config.toml
num_hidden_layers = 16
hidden_size = 256
num_key_value_heads = 4
hidden_act = "geglu"
init_std_up = 0.0221
schedule = "wsd"
MLP neurons of a small language model. Each row is named by its layer, matrix (gate and up: input weights) and neuron, and shows model dimensions 0-127. Each number is 500 + 25 x the weight over its row's rms, rounded and kept within 0 to 999. Numbers have three digits each. A neuron's up and down rows have the sign that makes its largest values positive.
A block is one neuron, or neurons of one layer that tend to fire together. Before each block is what it responds to, as a language model described it from the Wikipedia text at the highest values.

Responds to: Mid-word fragments after E. Second word-piece of a word split after a short opening piece, mostly ur in Europe, European, Euro, also Den-mark, Te-sla, D-uring.
L8.gate24:505491546551484524517487497487462529506465510476462515503462508493491475478529504514448520488516514491534488499475473561540509496506502474487423535500502522511534483463525514483517504471522499498445548483512455456520517514467491487564488496502488508520558520457474511541511473539511510473536507508495494482493485491513494501486503462484522491486476525471546511521513516462485492497495
L8.up24:520479476463512486544468511513463515539501519499516485507496549493502508483464544532494486497534508476477516538492529470497531519491500523514487490526485491508467508518488448529495539496567446546525479461486494490493537500541490505543490508502532472511503498466466465491538525513500463472514491497526493518539401502507492504480494467493521506488491519491468493462490491485481478520561
L8.gate112:500513479510520480523492485537478479504482481501496502541524521499444506487469599523440505517506523490463539535479488499526472513485495484460519493477483547520494519496479467534465495480477495513527509497522463464521462476520497508471542502501473489522495489464480468472487466519470505489478541537498535452521556489503505490483467497485501509468525510519523478473484465498545517553516
L8.up112:515487512498462466480516476514506538475448499528504500500495490486476433500544500469483487490514531522502558516516496528498451551476477483475472499495491494482478505470452494514485509522465494484483516513508516495505572503495501449521537524508525516522488465457519495506469516490519526478547490499515539459482505459530492497526487501513458510464503497513526519514483524477520502517541
L8.gate184:503493502515538495499486474516476490483504515489507493506499516465480489457440493530508507525535496529490488480460494449538503543547488527489516498474466533496528502470514464513491523486507504534536533471533502517464519511462480479503517456439465476488521503497532504484512516494495517523468484506539487484501505592436468535506491453456510493498500508513517511512468492496534523516534
L8.up184:505465482538502494488487550493499534531521491470474511502514525521504470531467499525468479532504505516482460508493468501486468450485481505458520527484477525510481514504509450514480490542470504507534510521525530492536514519465506504484507520515478498490522483487490473512512484511505525497462488494502510479507492495505496509478520511511486525462553493504512470511526471479490489537495
L8.gate389:497503498464483468484546483477506501502505539488506521504490497480452509503480479480546489477507527492535477478496475441518546502477512491491499505527514557524517521537537483471477457542525494506474504475455469511458473496506514489533490550533511480521473494462466523508492539513487525511554510510507537512486539500503497522463497534490503503504494558429535515524451489515465527477550
L8.up389:487481509501504484480499488492556518499511527462507444475484541494547483488497479463528502529480542488536524485488501499542482546509512502448511479530458557488454500509467504484494471508485483466489512492508526484467485508485550525486513514472524484480483486499501576505475498518504518452516500479472506503526513488521518502450518466507478489528475459464494475522502493480520480436539
L8.gate530:487480523506507480489446519467503533479465518487460496547533520521474488503519466520491495471479550516503522523502524498490527481515498518451488494482515509506528475446527505499522526509519497475483553479476498456469491475487548505525541545453459525498482515478498539488490532496464467475448507536465542491454512521486514524489452502525517511481513535515504465513504493526524514474488
L8.up530:486508466539540487500462520492481538548457555493480507500450455496534495546483497509504486531504487490500510523453474518509441521508477483498529500471543502516525461473500488498529477463492500491484519482473532514523516490472466533545538455485534449527550478482532458507536518488472487500513471470528459571511494496512511510538505522490493476471479484546557528501485508490466517494502
L8.gate544:505535480481491529511498502479482506496469464497490489507519463509498477543534509560521494477502501462488527515463480515448515476518481483494503489466487482473488484534542556481495501496492485543527550508454477547492491540532480493491469490467526496464440547499492535471482502507506502492515482504498507503485480473520504513482472489486515507532489505525483465506498446524515469482519
L8.up544:546522518492469504514527497469483487475486469490516481503466528536502449507496524522509501499512514553484537505485499511532498456513505511496465476484528531497501457530518512507527504540508490482515497508495481462498503468431527498506443468507504516504508500547446530502506542475434467553472526479518507510526522486533541527519519489465528509499534500540470450503482481521507516493502
L8.gate647:517454501511500504527535489469476504493472528521506513509501487514439510496532474534525482501469535497511514499511460491486501524521507546531490488494511501509505516523545477521514495506494503490446502483518476508550491474505492502471486514487490512465504481507482501475486498569566466554533464483470502517451559559451496456488511480525485523543512489506520457487510480503497518540488
L8.up647:545540522523525445531515555481479527440513483506446505495496530459538480479529508492459497474500457514481480454511537489485470527460507507509472541523471516522529525441474521502459464510496480506496467487492488502522498489514476489516519477494489509476503476532490457476520530467497549515496529492498534507475497513493492521509521493481501503489498504509498459506510520548467480459499
L8.gate649:515482531477469475487509516484470533475535503488481512489521519467494464533463530465492519473502519533499452519538546509504484467510536514505503532489493538548466504480513540503496473552496501487505519515555524473495482489503509496488503500507521494529529467536482503474482491487466461526475519454504493455442503481440485529463521516475470510508574521493534490504517478529467483462474
L8.up649:441497508550475479519473536533459526508500481526487461522471524530518526499505487512510488486453508524497480505534472499521520469521550518488468502473480523514480489484512547505535532506547518544514562504551488522483494499536462444494485494489507486506477516513504503494505489524510520486515494503504478502453526499496534512495522520489532470535496516494511530521476482548484514466469

Responds to: Word-initial "St" pieces. Tokens " St"/" st" starting a word split into pieces (Strong, Statistics, Steelers, staged, stolen), plus St. as saint; also table-row pipes and closing quotes.
L3.gate447:470499463507494504470479545499483514481514459500480458520513508518500491502488483532504497453512518515451514475515474497529473481544499482479463475495528512509514508512529526551518520520500487523525515478496482544515535527528479452498496459489497512473548467513517491503502466519521539519467547469558534491531484548481465518520490479534461546471485507487438503555443488489469489524499
L3.up447:499510472516496490484482476526482499490458524488513454512552494472505495520500488483468505436444495537483501519477490477504493495508503499521505477463520477496483511519447479516511497548501533514499505476495444516485477505503514487489538484525537472492529486495523513505504530561512485492488536511479467519475497459515459531543499481509471526510475484465477474528477522506535523512508
L3.gate616:429525528527525507471497508493473503503508537513516514525492533499509509493500478538500469488499506467495493477517506483516479473491477489509460496483529507494481498474594521490527492523487487535458512505527471498531526475511496467474495490456424529488518477525506493507520500483526511504508512427534519510535515495500457512487524449529466532495512526509452515546478531503498521516481
L3.up616:501543532522501499521505467507527492508482543432544521487544463447485527494507462506494478503464521482492470491512513486537488477498476476511472503434501491518486503515528510477476484543566519507492490491506499500500472509469523509482489513497489488537526477515511501479513526515496515521520470489473520505495503483535505495493528482512481498506535487518483510519496519525509537488468
L3.gate647:500518475525510523470478524521538571467495506472473487466465535531426531511497532508486469510505513522524523461496531509482509469498503505505470494549501499469519483510489494421486513520488462499493493502516526537506497515537528503474449493500508460474497517516470489470476548489546522489501529499516509528492451517499459509517516509503446484493492520498483452527483468508507506493478
L3.up647:472510474504488498550504513503483522460511531532500526500525488494470521482454471520484472491460521475487471504508511477531457489498472521488489496525492529478459493534470461515468477487513491504529462526459464476481507490495484520491487492513498539510521485511545483490532516471508542499499532480524484532493503504526495522512464484465502508514548511507489472499498516564496518453486
L3.gate683:505528494496547491454488496505495506498518510533495505531536514508480451478508468500508460511552496516480555490487521478486553473485514520546456525533517507495503526524538521484531490543492472513496488464495484483489526511523472475440511483520481508478532467529518554482484495552494544518486485511495509511472515517492480493483472527517528534485497484504488476527506520486542509527480
L3.up683:490456530480490526541480495473494499532491534512491485509477502493484492522528521517504522525477501479475507502490475475500504493480463539477538513504487530463495480503520473524525494509465494489472466490505457497494530518482526466518498414485507477493507472527489567533504522498529505489503516501499487506468488511454458485502493513473469541497517530491532533513494469486522502523525

Responds to: Word-joining hyphens. Hyphens, and occasionally slashes, en dashes or ampersands, that join two words into a compound or double name, as in Consulate-General, Jean-Pierre, self-assembly, part-time.
L6.gate374:494495479526502521517469495488492510481520471505533515493483516501464480497539529499490476493539491519453516501499500472490527516486479516522465501552491457526488508497480492460510530472480480502504521485519470483509511530545466522475494486484504501495481503498510505486521499506539495467498512462523499529510517476474482496524503453527482498464506470504523518516469501512501478547528
L6.up374:478484527506491522506505501448521558465492512460521529493504525483511458546492500551479462491520489472503504520524513478505465513476478488493518493481546529471493502540482527495502522497491504520457523482492506519545487505468434474488507511508493542468527524526495498470478505510513506486511518453538479488509511490477543486481478470544471526485472507484502511486519434525515517506474
L6.gate690:470483520478481454493476499476508501515512493529506536502511491466428516548504542507532482500501527537517481490511514485462493499516518486511481463474539515461478490489509496520486498516480501493518534480497487501494511498527468521484521520515518511492471533556492467484525483506531498460467535480544507497508541501461481448511511512517536521472475500527528542502478491504500496519482
L6.up690:492518524521502484513492500479514497529513500534505496486478512458470494495502497494549478451504527507476484477520502513468513499490503460505540472501489474456510466530466480477539470499456496513516472556561507532517532503488458513473474476514528504440531531509496500540465513516512534490496507507535499524482503489474499462509476486501516525511463487499461502490526511521500497520505

Responds to: Mid-word "ur"/"ter" pieces. Word-internal fragments ur and ter splitting longer words, as in During, source, suburb, Writers, Entertainment; sometimes every or this.
L3.gate16:479525489511507515512514507477520474538521504483512527467454527513550459533472490486484488496512548486517491499481473484513504473503500477467511510468507519488496472509536511539527490444509504506480485526536462481512514448474455500551474485488482482461512483542479497503492519484465493503481510482537525496520470474427471549521516510521485549561537489519504489506499554498505503484482
L3.up16:462528494519520492502534519500489478495512480451522503502441542486546493450492495449491499535502505469515534520507510482480493512509485502513485516527469503497551505479546526535497512434520497528483482505524522501486496506500471481524530547495469476485496498508488504548509460496502485505527513486503483537472509456509514520502516526529512445490497503494549514467507529521505493493500
L3.gate173:483523504508482519520492531523500534481539523476490474463475542495484516525544520492495536472500527503499510464504467502507550476481490484497460474491523503495496482455488512490477505504475480509482508499500519481502469500491533463520468523487477473452513493500523478471507586491553509532455515535526539508483522483495512539534498521521494505479492516520521442525494501469460525501481
L3.up173:453491503466508446529480505542489521488498475518513518496512531470496467527499471537506470505539496495508461487454489493522477520487511476483496502486512521517488491500486494489512535491505505485493522495497475486555503540456468472487509529441509500494513467495513500508484506510527482502528503448498482504509451535467476480517514525507484553493482538498475485467471500504494505541498
L3.gate611:474523471496485544510507529469540481500538491475495509512491505502491462512506493478503462481509580484522474465476476469507497538512478547476422522494482549513516518527460452477541476469492474486434504484481527497518550521476488544521482501491492498481500465498477508485529473491470528510468518463558477491502494515491473502516475500510510526512514520496465561510498480533536495526533
L3.up611:521508486494566508503506479507513476550470517475538500464502540470468526478534477526494518543513570495504512502472462494462520487474538501487501514484483545466495500523501480507465493502474507523464490520476487512506498529500547469511548474483491554465489542480505490512505501462463523468524478526510461449520451471475467520455512506519531514493476499514522521499492464465508446508527
L3.gate613:501507496517489554472447474464488488517507498512513477531469485482487523456490504502519542479491530477488552486505493482486495514509522487518530525510484521555477456472532503474494518503518507541476492516440549516510529482538523498527448471503534515508489514479477506500505530490522486504461473532490465498535470471481478496462521499542523511515438495504482482490469499509474525496508
L3.up613:535532501488467509500475482490470519536508506485497501511476499489516515484538491509484548512521500447502484510491502509464540519546532475535505528458481478496495448520525492487477476477499499561498514529489528550500507472533529523494459483547531438460485543506521520505487505458522485513487514518499502505561495509499492499485560455511503466475444536461456490495471513546536510466491

Responds to: Incomplete word-start fragments. Fires on a word-opening fragment that needs completing, mostly st/St (story, street, stars, structure, Kazakhstan, -est superlatives), also "the" before "n", "app".
L8.gate36:492518503542542496496528551498496503467511525507548497513521490521532499486495511538502493491504494531497512452556524486558508477493472519552478525539499535470429475541496509499482494489480509518478532517505449543501494505549463500489508500457501463543457540531518518466543484504525520508494499508457518503527518487461468502471516458544458550484459476474467478532519496479509482493526
L8.up36:490514480518507529509505504486495567522526469543550496486515462511470535497486475540509505537507505491475479478528540495537476449520503519497445494522525515505511481489496520487507535490522490494525489469464459507501512494516477463485506504469513517496505493509499467502499529492517565521495515431501479507496533512454490531532489480524485514517509518531493477557474446468469513464508
L8.gate140:501496492499492471463535486496500487483524509463524502514486514503462584509514540517504527516523443501496504485459485515490527513540483489483533492525516491485507526506483471496507517496496517532524499510481497459519492540534474482506517477518469463490462532511554525466516478453547503509504489470507503508499509519491508529454521470505534521487479514479465501515517488481514474473514
L8.up140:496512490523527506480494527506537530467484494494513507499505491461509524489503489443487479534526493490483494497479461480526495497541516562526497490510514532514489487481515513469491536489503506500527523487563481495467490513534496495508510491454479484479515537485495501498473473467530469501514542539547519502517521493435498494508506512492447522516477486431490490482537496499525517475470
L8.gate202:500532463458510514534516510490458535540513486484493487505509547483482496567471503523529544498521542502456495527494513433523522513524506533551479476459511531526497491512496510501498489498443526476508491485492480532504506521495511498487460512515486481493484508518489499479483486548506531535445526485474473495470455538473467525550506490524477535542502451521540505494515502518519478502460
L8.up202:483480524529502501470521499462444506529491568479493503456509475523460509508515481511465468488477513529487498511485483457471530461540494493488438520535479522509504519499524477520545462464462479533490514473497476542540514534522457476467475496465507502490506525519513530512510519504504531532520492491481516481512485518508480520455506524534477550525501465500528495475482498551510473500502
L8.gate292:504472482526538522520450491516515512505481472511472519526468433521452498541499503523485496476566494461497502472498525534506516497517487508526448509464518518473521499471477497503501481516518495568471490478503490521485542490555479467548463504468481516525461499511501482506494519507472480493511468485533489550488474524464508448464522515505507525513480479492496521516481508465479488512519
L8.up292:520454512466474501492507494515501525533496524484522549524456494509517483513480497537535483496530497490475493494504527522493469505493503521502479482504508479487521471446482483494561437505501494511516492501494490464520505487508462464506473465472502512485519493501458514508550504530561465516474514514493482499503462493475511470517514427512476534478472509528485532491500486480511470514520
L8.gate344:507492495461523468559495507511519484492538513505497490487533479540502591487478458515484496495513518490512494458508452546520497512487527495509482452493518489523447517485476555527462472547491479521512504497525509488491505482483532505520468510450490485486486538499477486496537523502509476503503501492508468477462513512500510508522488473468440502549484483484530464490475492545472513440506
L8.up344:467513476504513492514477496510488483467536454514506551496513474521498487435509502488525462569520493518564461504520497444489477476546500495530480487504510523483489491527492476536482483534475512494475501485474513542489488501486476519510446485502500505472454524522547514501527503535488466501481512518469472488512449518502503496501490519541471514495453472534493483517461421495517473522532
L8.gate514:511504469508524512486468465502502496503489521517562487503500487460462503485509529454509507458513483515541434508460525493529517494533518533505485435513513494495513448546509518478560502513502541519524478481494532499480518474572496502525462523475495524511469489521510493479525459531552510523501501470516459471472478507514532482500545515510476487488490540464520486500488545499453483499475
L8.up514:525528516485470493512501523512532472463473507493534486490512505513469520489509515507507500517567494529487510486484475484516489467532480503461495502488489506509493487490507483502528523457462494499448517521482433487484522489490491531492529467480517495504472453499498471502483508546480517506476538455448485527483486512508499530489484516518473465550508501509540467506501509517495534500513
L8.gate535:526521472480464492532527476520507513512477446471503469509455510467505524516526431494512475505542500494503469477546535493498510509503532472503455495503489519521438525440508495488461555489529510528525478516491495485526485481500457498485554511487498506517479498564445512508509510513482513496490494476502497495481545568499495512498504503503500492467493488517479495465498548502517493476498
L8.up535:523540505537490507485555492527485520475536457484492518493527486524478520464549493476497495548523517498460496506510505519461494522482538475510471506481505514509499480569492477500518500501544543479489501527514495546487489505447509489528532479459517494493436504578467489505496513488538474464499482473519491511499477469446504522489477479488513471529474497472502483521504476494521505478443
L8.gate539:520537490517554475493516511515508527520548511472502519499531494443516512486497509489467508472487504509494508492499538476518509483501526552472496504465514488508449514459474520503508507505499506539481487505532471476537496516486492473529503538504526492490480537527460528530494486453484504464502517490475493474474510496474506433495510443523481541479465508511503492518528522506486521522502
L8.up539:498485533467487531487516510447507532555518488490488523490497498455502504543497501470454491494519501528501471507506487542479521478525511521480508488519513494472480485489548522504480532461468506522507524489464448482474512473542443495532504555485445490525485481493500476498520503475471520515445484497513478474473517491493529465501525513489475546471544511519517506501502499473461497518492

Responds to: Word-initial fragment, especially E. First-piece tokens of a word split into subwords, especially a capital E starting names or terms, as in E|yes, E|lizabeth, E|ngine, se|curity.
L6.gate384:454530510500544452446469554500504546516511517481509509493535478498480508451503491532458489490516485488497500491497467509491531483494511494471461514520484516497524460511531488526503471505458516468485545515507502482553491510526477495450499491483416528474522479509494489508490485501502519535486493512504464495524495523524493506458489510501517518504530562545498497482486503463477470547506
L6.up384:464473533490553512478502522486555538510506505499532492532495471489490462499489501563479443522516547496498531515527454516526501496461490489503509524498467515468517531477504480467474470509492501456489497497491484517491514519515485465476513508510454521499527469500542500468451452496481545486507493498488485472498492498538494490482536488501448481521463530523473456460509514463482479515454
L6.gate572:477504512508518506447474504512494509453535474496486523523522534498544496528522581507479464512507496503489494440518499511518533463500511501500496578478469514473467465484465498501514488530480535490476507507540493478558498494459477499507527515474520478514507457496481484511546485477490538518487506527567552511513506520486506510528504502493536481475533519494476478515494454519480515548472
L6.up572:516481483500491514485521457491459441542566518471510504511490482507506488524534528508496528490454525500504507498521477478488532478482503511490508529460464533483487508501491495526444437533519501459497496497500506461495497496476488487486519550507540477527523469506474490481517513489467529524545491567506506514484471526501504537520475494449523470467526500525496514544489506491509509536490

Responds to: Clause-initial determiner "the". "The"/"the" opening a new clause or noun phrase after a semicolon, period, comma, "and" or "In", e.g. "; the couple", "In the Welsh", "and the album".
L6.gate140:494466466523507520485486522520532503536534538503514544538458478481481509498511505542483504495506513498483510482451494490545471462487457499495534475534500480530529491462516505512523514547516479529461554500508496459497491505484509518465482496530490496516524508461469543459508502506496502499530505475497480514500535530472495478498511474455442519508535498522443461502482504484483489440451
L6.up140:502497466518471522496516506517502500564518490499513504478488503486469470510517485530506490505528510483518536490481533498503515500492498445487488492496504513479487509498493517496500550556512527480529513534488488500479518485526488492470457496498465465483500486481471515467449507489480478485520510473476531512487556507457493483503535510491471498536522503543440483514514535525540523513548
L6.gate658:523517464486465543453462522479469494480474518498528497528491524483502482527517482490499452508527495489523501497446489534537506501494433478461522490494515484560508518479474506484491498475521508488460478471479508486497513470497492564482505515542465508514522511545476501484512504520546530507499486493477517489501487540486485484536483559551514497557510513479492521490492488502506513491548
L6.up658:462510510534505502486508548475462472517544498468486475498485492528474503499498495516454517478488513462502503481481484486487511544502487493496508494472525489537503506479526510474471507501504525494534466489480453502470514513548516502522533489491484489525494457516487478533521504434518505513468486502498482472491502501512485495503491487500518525523460492493445498516516515462508477481439

Responds to: Connector and separator symbols. Short joining symbols between two items, mostly in tables, infoboxes and coordinates: list hyphens, slashes, plus signs, ampersands, also on/and.
L3.gate149:485481480522504491472510566506492506474539477525473516493490533514484454510522489536493508466511508492485512498491502483495518492492470510474495526524549521500518521556510484527479517519483462488486453508490485487534469510478545484493509499513482454486527562502525497502519514496529510468480471407501494491505524510482485500476514481508479528513477519473470486520483519493511471503501
L3.up149:477475475521478513476468567503480514462569494524461487459501506495490498566520494543501445465514516506478521476500505474529488513486501511479477531481537490508483507512524485533463448480494501554483465474488482519509501528464522493498499459517526490475557512495528532516467480497523497520495491497494475487495532473475504505508499500460545497544515528462496478497474499494495495535521
L3.gate340:535500473468483494480514514484522550487482468453493480476458512508506479486503520502502482477500481491507539472502513466462495492473505463471520532475474505461504488503530494513508543533482479512507457483525480559528530529493466500464475493507463505499482513531528469533500498494499491471481495497537512499519505503474510494454470462536480522475466491501488500554537458468493483494468
L3.up340:502493491459467514511510461514526476552474530477506462473487458527478471463510519474506489487512429480486548486496499443477469461525528493472527494504481512547471501533484520515474510499514518510484499493468512506472463512516488508471509512504502520523487510528473496496498466484543513527517522535510506482513497475462500471500497493543508507482505506513438494483487490578501497517473
L3.gate398:486529554512506517544499534495546525431544485507483486469491502519469476475453515507494488493504478490490494504522491483497528468527489481502486488525503483479510500490536462531513522510460458494497526540496493503530521485510478520470477490478468495435511533550497513517533509456549535508471515532513515506492474486486513463474513513508498515494482533512446494521458475531463502502522
L3.up398:519519458495500530520465510463570462488498496524507487512498493443486501497515518519525506520528486523482466523504517450472537457526499518466486517439493486517486532489521469481529464450478508493460536527514507531486535515515485487488517532491450472519451509501519514506521470450564527484510488470521537493534518478473482471496436471469493527484487545506469476501503490521497531479506
L3.gate692:527537519498481511499478511455498479475458483502487515493508489534455468484479523488476511505503500539510521458523506464473527522473466497522444497479518532497501483532522488494500566511528517505520539521474491504541513524479433522488509484466520494511486483487493496485476532537502543500543541502491515506491504498507510488497508475508502493457518517479561499492484469463519516496507
L3.up692:522484499506477516505473499515493501496533501521488514518482537543490490502468570500498489539542455499521453500525520488489481484488543491538482496532525516514565470508511484530501537509488491494524528502500470557529498492471478479499493513496505489495521492514467499542456495460490490479518526537515473517529499476503493520493553499476477493463452516457500481497494473499522535520512

Responds to: Intra-word hyphens and pieces. Hyphens and word pieces inside names or compounds, strongest after Arabic "al" (al-Assad), in table rules "|---", and runner-up.
L8.gate67:488475487488515498467510480488460492536501460459536521493538501478526468513486472538503527524492509485485543469522502512517509483462465536464441498481560481509501461545488473524503496546483507503495503434501490487520515480531530514504488517501532508481505495463534493488463517448498541513487539488441510510491521496505474497502498506477501526491485456552499466489541479535526519503506
L8.up67:487495478459448471481483524485499514486460464531508521500489486488475478520489490512479482504512484498470461534489498472507520423504467483452533506527456514481474517466508486548492511514536497512509500522520488514488482469480538507560503542568524522517508532501530502539492535492464506529516529517498527489528467493487525525491497509495498551465523480537524519482484478494525478496506
L8.gate119:483512439488503489514503515555550464481521484477495530511521481476485491505493485491460512519501529499467501531525498511489480534425497511521489487449513445518469462489519487496520464512542475508483477540529485500511538499546506519552465465510486483529498500486481533495477493444504498474485497482444500476496468482528480487480478506523512494467505517478524514483519528533483479475548
L8.up119:506477475530520489546499512502489521502499518453486519524542488481518486508519516551470461511508519475511474506457479480481489453507524515528505509478527488514471485495482474531559498520492502496483543506521516543508525487452481529479480510485457494522514513484496484490443459479480526494496469499496500459477500495455522501528489506527509484526496469454469510463494517586497525523501
L8.gate252:559524466517502494478484505515508476522527512515466535506534464527505480466560474504489498498519497515515534442545494477501435477501548503478489463505509518531516475530489521503490540479519459514467507497510509509469484520474464525500462488540512490548501520482492522465525474476516493494501475480484548500517473526515483477531472493535490466492482550511490503507500497472533492503516
L8.up252:542545487538532520509507461499522488487530491487478485493492483450534505523559521524477509486525504522508503467516530492512474545485500495508461492477489493505492470500496471497440488483520502543498520497493532518562467502476507524500518467493474501498469536488475518491491494517507504445505504460502488472495512485512513441498494480459491456510475513498494497531477448482512542517530
L8.gate266:467501507483475464499505498475506485478490551529544539506472515429465521521491501525535497532403540549519475475525510485501479501502499487499473502478501505535532463465476496479494471507487560523535521495509518531486505492503508541500485484511534518489492535536472517453536476537482449496514469472538519517525503471483481513537518525506538499507488495493494515465518489512565478526542
L8.up266:520453531492535480472473516469497511514508508509519546489478525514485542486520473521484495448526545473507518504514501512488527489465505484467502485479502493531512481505518538473474477502515503512544512493480473514468519488543515521500457504484498519501476517487490483520497473508504451497503491479506490521526569528490529499510511529475480499542516516492530528455475496486541466477469
L8.gate363:461479522523470499481536493492521492549481491476487508492488504483469466463536502531504502542524512486492530496492513501498502542499525485488460492528465501491497517502560513513507500506488487540466470495507502487439510508509493562518466485547456569491553509509473474473491497509522486480502498479499459452479475511483463499500532518478504465501517526496511491524501504496511541507523
L8.up363:510480499471489479463507447468497501468507505549506521545503476499510482485541524506495471525499495545440547500543484492470500479475513526497528465503480524491487494504459484494466470520516537522461499495529516536474449461485527488450481491489488490491509546521519501498514529538489499469494540544526501458471495489484541514462499518507491502493501488504513468533492533497507528544471
L8.gate480:486486544483473460412534490493534497479501512512502508468533492462507489478503517503525477478467503524536512489501498531503498495485467477431512509460467520522531458540501498495479480518494464536456483482506536532491513505524487518502459521512506498495522551496487530477465518503499480460537542503495504483487505486515478495514520496472501498535487468502514466505484492515510525506466
L8.up480:486494518512518532498528502512514518538468485542508523469493493493503537465549467481477549536532491505522527521547452507493511524489512500531494489509486561479487481474479517518488498490501464521491497481542497515500506538470465557451485478500470480498498484508484502514464470517530478515467528521462498534507496503508518545470573497474504485509498527493459486512483455464536476489470
L8.gate593:538520499515510499438483527510529500524466492482510497505497505460554500489483483526490449528519506520499531534520489462512554500483506483491510515511512534512459490518471528465481506526518477501491469462533547464544532500463539480487508497494498448449518496506463512499522492534457541496484552475515494514512470504469497473493522517487522527470474512476578502509495524516486529504494
L8.up593:444490463506490483481508507512460494496494463489505523522502496522544541518523498513519489513468542523514490488515524501512499508519489508499493539530493496489505528516499501513449464475479552511486493500528530490441525511555530520522487509499476457537530500528496539533468486517543446463449473443525519466476507506538518477515469510511503498513485495465536533507521467518508479504468
L8.gate609:478504503472464543513516467491503537511501537512516503509482491498496509533475503526480536482512449468505534491480496488508515438471511528481481521462475539508454432489489528496502481497485491500450517500501509480459504495500440511516471533509484466552484506533490489497513481469485457459510449500485538508469540541550502472433472520525498480522494504509552529478470509536510503523497
L8.up609:503491489501498472498507544506514479497480501508488527507477538463466550492511546550462512461443514498526493473470490483502464474496499508487491480503510553524502438467519492517487529510460487518503524454476496475521483536506497498498493498540484551479500474550500483550484510512548515491480514520554550488505505453499524477491527506489513458510515512508500447471490533493487498504498